python train.py --activation="swiglu" --norm_place="pre" --norm_eps=1e-05 --init_std_down=0.00346 --init_out_by_depth=true --schedule="wsd"
MLP neurons of a small language model. Each row is named by its layer, matrix (gate and up: input weights) and neuron, and shows model dimensions 48-175. Each number is 500 + 25 x the weight over its row's rms, rounded and kept within 0 to 999. Numbers have three digits each. A neuron's up and down rows have the sign that makes its largest values positive.
A block is one neuron, or neurons of one layer that tend to fire together. After each block is what it responds to, as a language model described it from the Wikipedia text at the highest values.

L3.gate70:514529543515512505527494482478558507510510491485457471487501498516504498470465492475512477493542497516508508526509514528554500517483515501480574479469509481513525515507445469498522490480479476500551536466500470517488511508525461511484471505474494451526520494504513505510480482500505487521519502478520507528458486553490512483476519505527534489465474482496555508543528501489540520534480
L3.up70:484510531487530465527521506489500498513485536500517490493481455500505505517449485455516495515515461512511525489473508514534460514486552471498523450502479505512508511528505486517501496489486499532561499494527483498507521530537489492517509508512500466502504502479477488484502478495528535483546505501516509536470511581489466512516476540468491495490441459556534506487524503500553523476481
L3.gate132:485521519550488515489434475495526528488483498467538504460468511474445517480466535505466464534519470499493480465552477446513507515495498493493516422487542509527520496490529478485525512531508518501490500497519526490456485497518486520515496453546475453507463484523515492494497533479464483479493499501539500500508507534471515521466467500480468559476523501502527491508444528507480471511498
L3.up132:519487520522501517487414520499496509465508516451533493496486506494460509514462454537480486531476476504486463445561512468514498508527515513484512406500512512513491503497520475538528493485526522505470489483511470468480543494535511522446488501506486485508482494505523483508470479515504502482545454477479451491484497513475557534479463477496458502491517452487507486520471518491489444500510
L3.gate212:490521464524510493523526517511468449496515503471498498495503489483483531507517493514505466479498489535438512437520481490507499486501533524539552496462436509547537460459512507516495507511489521465505511492492536473503504493542507538526440492495496473497433485519500478489487520517515496481506472508488487532509517541501490470492517533459500476477484481523494483538542518506509482513451
L3.up212:481442499521508498497494486507468522477478518481481475448487508471482509479521512521500472483508489503488565457466467486482503470488524489489516521466469496512512471478483514517478483508454530473534508536494510481502507480535532550473458484535495479499424471520500523504498496506513529477541497534451474529512474481514503494520499550477553494462484499540493489473518517559495500513482
L3.gate223:547525506485502496485517493453465438518470482490513499517473469497487488558508488486503524506494509537474484516503500515500507488524479501497573444481479496552539482485485486482488483487511491492529509527481498519502457538556489529512501512481486499505503485518472493517451493524485468487532479471508568467454490506473513458515498510526477513499488513453527512524531487490503464498492
L3.up223:516429520524499485453498508499507477489529529502463452458490528517475539521490563484503528493488489542493492495497521504493518549502505507465521453557504535490542502513489445520478523473523500471517504515455521520489497509486505481462467505520494544523499500514496502522530477526473446502511479504471515539497508500517502492460516456522522495479439451542523506500505484534513478507481
Responds to: Word-start fragments St/se

L3.gate269:482448480488478504512455514515496518497499460529525521511488428503534484487502493462496470446524498520490527536558483479470493517531497496495528541499490535504494529497488502528531495503537458473527510506496523484518471483492520537507494470524474551516498536466488470508453492485498533469561471476540522529534466572514493482495525501503504490512504467521516524508515518484500516470523
L3.up269:487455475500509502483456526540481480442503495521514512497496440512521475514522477477503490493504517527476562475559493456442494508506536518502495520482497512484534546507524492540504504511524465492528516494517495457521491471523488534511532460501497545520507520501468479501450527474487542475552469488497528493524505555530487524513485524482516490541519484509545534535543519520521509493520
L3.gate290:508478450499526493490530489503542504476545470493496488525499510449467495488461528474540474528514553489475533518494487539484509538477515463459478506475505478468490558531463530523509471461535497477480508500509522493493496520505491466508477483467506534528464527520473504495507524484442512500497511449485511457548487489495518514507468472450516501483476531456489494521514542481525493501475
L3.up290:497548493530502528503506517502522516503481549515508494530471517514504487545487503512498494535531483470506525495477473528478486546517507490487475573525491490515546510494497472452499503480462450471527524519485464490505525525497535492497456514490533539512534493474466513473512509498500500491498482512496475472481506513557485525482500529492508496477541536517564549487502500490485462511479
L3.gate324:473544466481451503496490479503484501515491470495544523515506508542502547486492493449478481457519508519484461521535543469471537501492492486506463513428549503505518506482501464491506481525497523495483526510540515496491461534500481493486486521470519474483502484519475503511516513482513522485504483483533458496472497502513488491547506461466534475482522497495537505505507471529517493513487
L3.up324:455478448495469521524472532488495534484509552533512500517476491510456525503525431458503478477477491507483460461547522527497532474473478482485451503494550481507510540462494491513478490521522516491470544507508500474504524503450482511496514532481470492531471486492506491551512505512524524495507490501490461543496530510456479523495531455461500457489502505527520502515502467542496486483492
L3.gate381:497514486510492543482510463474505492460480450505534496521504469468506494537490510497466468506516522521473508548519495493452530516534519491521522490509500508528508558512491456488493473499510507548490533452526506454518534466468500467446537544483512504555497511481507534512479536508476518441471473484506499514488497507516515494531513539494543474480503527538503492516484502525515471444488
L3.up381:497521459549490511479525483454522508457512449531531498508471467508473506497529482495508505495547522520483514492523490485455507506514505468529494529475485493512498513522484504464525479491512504519473512477519514474529514468475489458484502531465504499558522479500490534516499524512413552469498431459522463560514497511531528517504492498448490467491486506508498493528477494506536477477486
Responds to: Word-start fragments, digit 4

L5.gate20:469503563501502505502470522499514511547462515448468486515507539505510485444469492472531467540476484533508491497493488520512494517478501532534532489480501514476471511476482500535560546463463509480494497450499492512525493528505511485457475522483486483495500547486471550496512464495529489513515537474534498500539520507470503491461502524537477482479511502507522509471517491483536511484517
L5.up20:504463504476494493502495484534536536507510485531481493490515500471514453459473466453508483523515494519514486465544461478537482441518497488504522514458464530517474484481520526511530491443432497472478467443461471443519487545548501487467480518505453501517497526473506509494505462519541489485519503510519520496524461517490491497453489515530461495462466512500505514513481501509507548477514
L5.gate30:497525517453486522463515487524504461478522515499480486520527520486487434505468525521551508525533481500481500486490477474551521529470533508532471499463499457501488489520462500492499482510457531499501470511512498470495493475523482519509494499476476496521490503496507481549555504483541537447509511522509475484522501469452513472499458482524504463532473462492519484501513507492491486488468
L5.up30:512484536438475551448544455474487469479511488520445502473502548473497470510463529517536526569526485511490471499470487493557484497436498505529529458457524518470533498514458497519539497507517519520495473503508497479503508498537488512492509493494440440543470480499503523508507444497547497480486506478519507478530493529477501521493494480511476485515512490471509494486488509513499517475504
L5.gate35:488505510509505493481502479494487512501528536493508479487479469474564508442481496536529476499543530492501481484496497530496458492525523513492504486476476496495490537454555508487476498511502467481505507488535499536505470512490551500479458487483515501480476521511486498481546510475507488506521518518531510536519523510534508496485447457495502526469475521514529561507535472515489515501548
L5.up35:532483467474519469551517474514497512520509485488519495508572483503492504508491548479525497497519499516521480510506464486484470484545530486519525508463453497521514499465507541463500473502516524515506537453537491519461485502501515510470476498498484479487487515481503501497544452553494462507454549503539506536527487527465510513464501527507536535506507490500496514477476497513470511495517
L5.gate58:512504506494513511467538484526527465507476496511525504507519531516455458492478506462524515523522512518472481517497510489473492445453490523481495485501486533455503531582507483497512507493465535463508551457527465479523521519499498497473552494503483464574485491545503486494511482513507482486451503456536505510530499499497511465443471503517486465502488508471495533490508523503560538521550
L5.up58:508511533493525482478545496514531502518486491492525499468532506537461454479504477474504518525508493496465490533483488470501493468464489528530487465484513534472499553571513492501490503515457535462489495447527482483503540538484485481473511476512462486545478511533493504504523480544481536494447497459517511505524476550484521452461459519484480482455490482468498506511514505529544526515520
L5.gate81:499499493500489530471513498510551540520504436506478470486520512554483450499497519486517465486534485518449477505536550482501524514470540519534508437520564496538486561527481525507469518507507521481480495477531502501481563458498476493463505516513477447504521500499512490518505513494490515498472493506527484476494497493511533465474490486519483524517528512516524500505456488529530457517501
L5.up81:477489463461494503473507508523512539463517508505522507476512475487499492490476504458485483432471519507457512533545516473505500463478500489522484497472496511501522517487498511514473567480499495502499524509535504465522540509497425531480497468480447481522521538499519474472505515487558535464524501466525485454511503510487488490496503513505516511465532527508481464520480500556509454522475
L5.gate100:468542537459498465467487506536481507484454525487497498485533492493485504522521522463474494482525480543493509524478490489506464547480512460521511545478516494519502516498529477516523500482534482457532523498534480495491481499529483471525549511518471506496494535482514477533546504462522497472471479525492554509490486531469490516495490501523522516510471511498528500492505497533516497434502
L5.up100:482483469484522474486479478539556514496448468510486470491512482522539494527541530531505484509475483509483478501509512508495544494511492518463484530466523481494508560532507463531505528494487505510541488504562453523472535483521494526482512541524502482506507497525533507516495514500540515425502475513534483515496498507554493478498506507539503518521491483469584503469503484519461492505510
L5.gate122:486518531515548497506534524506462514522514469445520539528501511469499473519484542470530510509510508503506471473506452490497493521460468515501542479484477516571501450487490493475511521520450506532449495512497500526540490507495486518520537480451485509515480475489542511519515525519473458499453467456525514490504485482488524556483509470480520473490506520485466519518533527508473496496508
L5.up122:528463486514514491527518479477475459457481529535510505514474482451494499435513524488467503486457532528529530512480510475515518496522520530490495540491508489530490498517519510578495518499485494498463474530482499495506502544490524454509507495508491495470460520496465512493528497465490503480511483513502507454516517527477469548494469516499530520476475520457490514530497558495524495531500
L5.gate129:484472486500533515468493493510478477483457546513501554498515551462495441537514522502501472514489473516442492479454466500503485540509522486514496489495485510474484536498555438508460489507448494506512538511522499516516488487493520519456527486531487550536514542490490463537503470499534524488503467523491475485532498484487541505506506545480552496505503526506486505500502542497503509488506
L5.up129:501483494512547492501524502475522458513463518525486520458532514476482473518522490526495488506496464516479505502518473498479463499531505488543500434437502498483488464512474497478430494450481453487504469495485473477483526475510508549476532475505472569521463526477499524472563479541479524536509485503512531511510497531481517492496461540510556518503485476499517513496468508534510485505519
L5.gate144:536559448512554524510481476510543493466510512481536522530515509509510482479510480479498505535489501503526443515487492458510514496466524524494521508438473551523539503482483503520529453506458549490470526470511536495537480493476541490534483504461496487464483523516532499517508478495517506452502489493509516444483443507545515528487477501474515475492489503475498509526501523486517527520517
L5.up144:556534498455469538467487494488470455511523486511531530538489488482546494513474502503503525481510501475503514531497527471538525467517528483529481476504473543472504479465542529528486498520528506488462518515511474500536499500504488541519506528461498493471547522537509467497522514472548509489467475475492482497507508541494501498470508499532549559517508485491481472513462509478505472545508
L5.gate155:536497505526550485499496489510543461468493521505541519506477524485510476545493514477509516516491475476463463540498493471466513500499524506524527495454499511483504493522491505486507498492504493505500511473505515512509515526514516520513514470493469469508501526527528456493563498524528519500489517462530542463481497540483474503512479534488520538477467498494533501476489512515469455535495
L5.up155:524483484566515517496493475488521483492505515481527525540471490520544503520467455506483498542501459480470448535550501475520506492480547523503512470499508542482497496542472534504531500491504529496501470470514501506503503513535539533504514488530503488529492520510498467465537497543507509482497541479497516436492494540510504515514476519486502544484479501500519460530495480492501470521488
L5.gate230:478472491493455539450484489507491511462484507489536473483512487457479520542519493497469493479538462523551549507483472474501513486502471473482478496533525503453480533523532466506466511518488488497528483511479472474486514479518510480494498507532471495541487508516513482519507476541487542450446511492486519490504506525494503522497461513487502484503507524512502493478485497516502480472467
L5.up230:504524452480504474506504452531487495495494505523552501475509466530491534527470515529508524485511462539511491507508493460501494479515489519524497483490465519424451493530477495532486460497507533488503448473530475414476538469476523527493511512555507514494490474480496514500512481537482529505505526490477514513494531495559495465511517516535527509478559501475483493500448496476472509510490
L5.gate247:484518516510485502460510458539468553544536505513546488495509467536500484460545484422477481462549513491526507535486516495489499504494503476538508551494478444519447482472529520482500507467493501469510492485466499474469482505486493500489465536507485518503529523485536495529519469481479525499528508502539506528469488510503504473515494493530507486473470475483484490498472437453484496523493
L5.up247:500505528442493481455478469504446541508467521514514497495487476556501514469509506414497492454540512489550515526488500482505500505523532517510509531500465454527483511495508561467489504473499500476484470485477513502486489504488527506501504528532525501453554534490500520528530472495512509530528496492512517521506540497505499484541497520518506522462494463487488495476521449507511490490485
L5.gate318:504528494507492507521487522486543535476495481515506499512512516475538531513528491507537506493510488541463494540501457471532500474539540511563532515507483490506507466491537465483461513444504489516531499527472498520482472484499543549480494520496552595495504482522485486505523498499539508475487477468510518523512512499509499518522507507524523482546502513519525496501496524480488497458504
L5.up318:510516484524471484500486482484469493485451489527535517472481490514496466490485503482532484482508522488483507481533483447477530537526488511553479489474468492481512501469472492514486532477467485487487491512470508511571500513547488513528468465515543537511481475551506529487515516489549521531503464475484500502447499483517528544486522520468506503501538485488444460512498501465504490473518
L5.gate335:484513528490518522499497521564547480476459488487538501486503526527467508492457513507526478544450502520459489513445509501503475478506496514443453510509569496476494544520506452491470513492504535509530493492492502529471527510484507510498520488476531445565497515491462479439531507504514492480498544542505496487506506504480494503493450521505454518468483489495496516499502504554510532501480
L5.up335:521501497490511520504522515486523508490512515516460496507530505560464444509476452499499490456544450536506488488461465491492427481477518457530505490510520510506491509485539527497515505470504545497502499522485538477558492470513524479456482505472489480498450542503515465511518516550530521486494475489549499519511481530494527497473517493508494460532509478509547498481474498522530505470512
L5.gate367:506512493514506472475480437537505558534501483506517509475477507508464514508501507474502504525510483526496479469516509452504487504486498497437480470481514489554530521483476547500467558531493489513448469514499483501488504486488464480518503487536488516519474511523497503507521495524501471473483522474512462491528467518476518468484452481494506515449508490506480510562525524485493483502470
L5.up367:504477489497496474465467468513518568505491491514502482492497499493494490524481504464488504518495501529496485503527480483507502495479485489469462465462506476556550522482505529481505523517490494500483468524486470490513506503497461506487481466538498525478494507516494474531500497483484527448489515459498475482518496527504515517478452479491481490465500517511486490561523513493502481494488
L5.gate374:517523527524481520497530421522507518493534480468480514491504501510510523517478492494487478467546516515496536531530464461500495493512534492527553538514455497499460511499497510483499499515509473508523468459493519460480472497472465497520479513500510486474498500509512510515530504551466484524495528501511472440491484510503516520522527488466499505486471492497515444449516487520480487512489
L5.up374:506479486504514459480469494482489492490518499504515495498468513474518485501473430504521533563526470514501483490524477453524532530500533497491528485481526500498529486550474431516507467540557488545545548506504508518561506493523539484504501476477469530528481518519533485513513523473518492502528543458520501527515508502499483484499486521494497501495504492446498531524507499517513507478499
Responds to: Word-initial T/Pl pieces

L17.gate210:543560542511518477544476510452508491438493496498484475569504493484470474497512478547524504510526506466495526479478512524528481471505473502501487508493465492525525525511523485466487509533496532506559516533483494512535512492551516525534498500484491462520474509532542473514478472475542506511489508460543473556539473474460535489493474511542474486478489528517479515456532493476489474501521
L17.up210:512458503539509472522541487511520472485524492527502506516488511499505481525470515517526544478484461507463534526523515488498474501516460540536504484484463516476525512489456495488486518468483552450525525492501522468499480522507559491495521553469464490470503493491527455540489479509531519522526472482520505491504508516478507505484501514520499510501468506580517478469480473495493529498496
Responds to: Word-splitting fragment tokens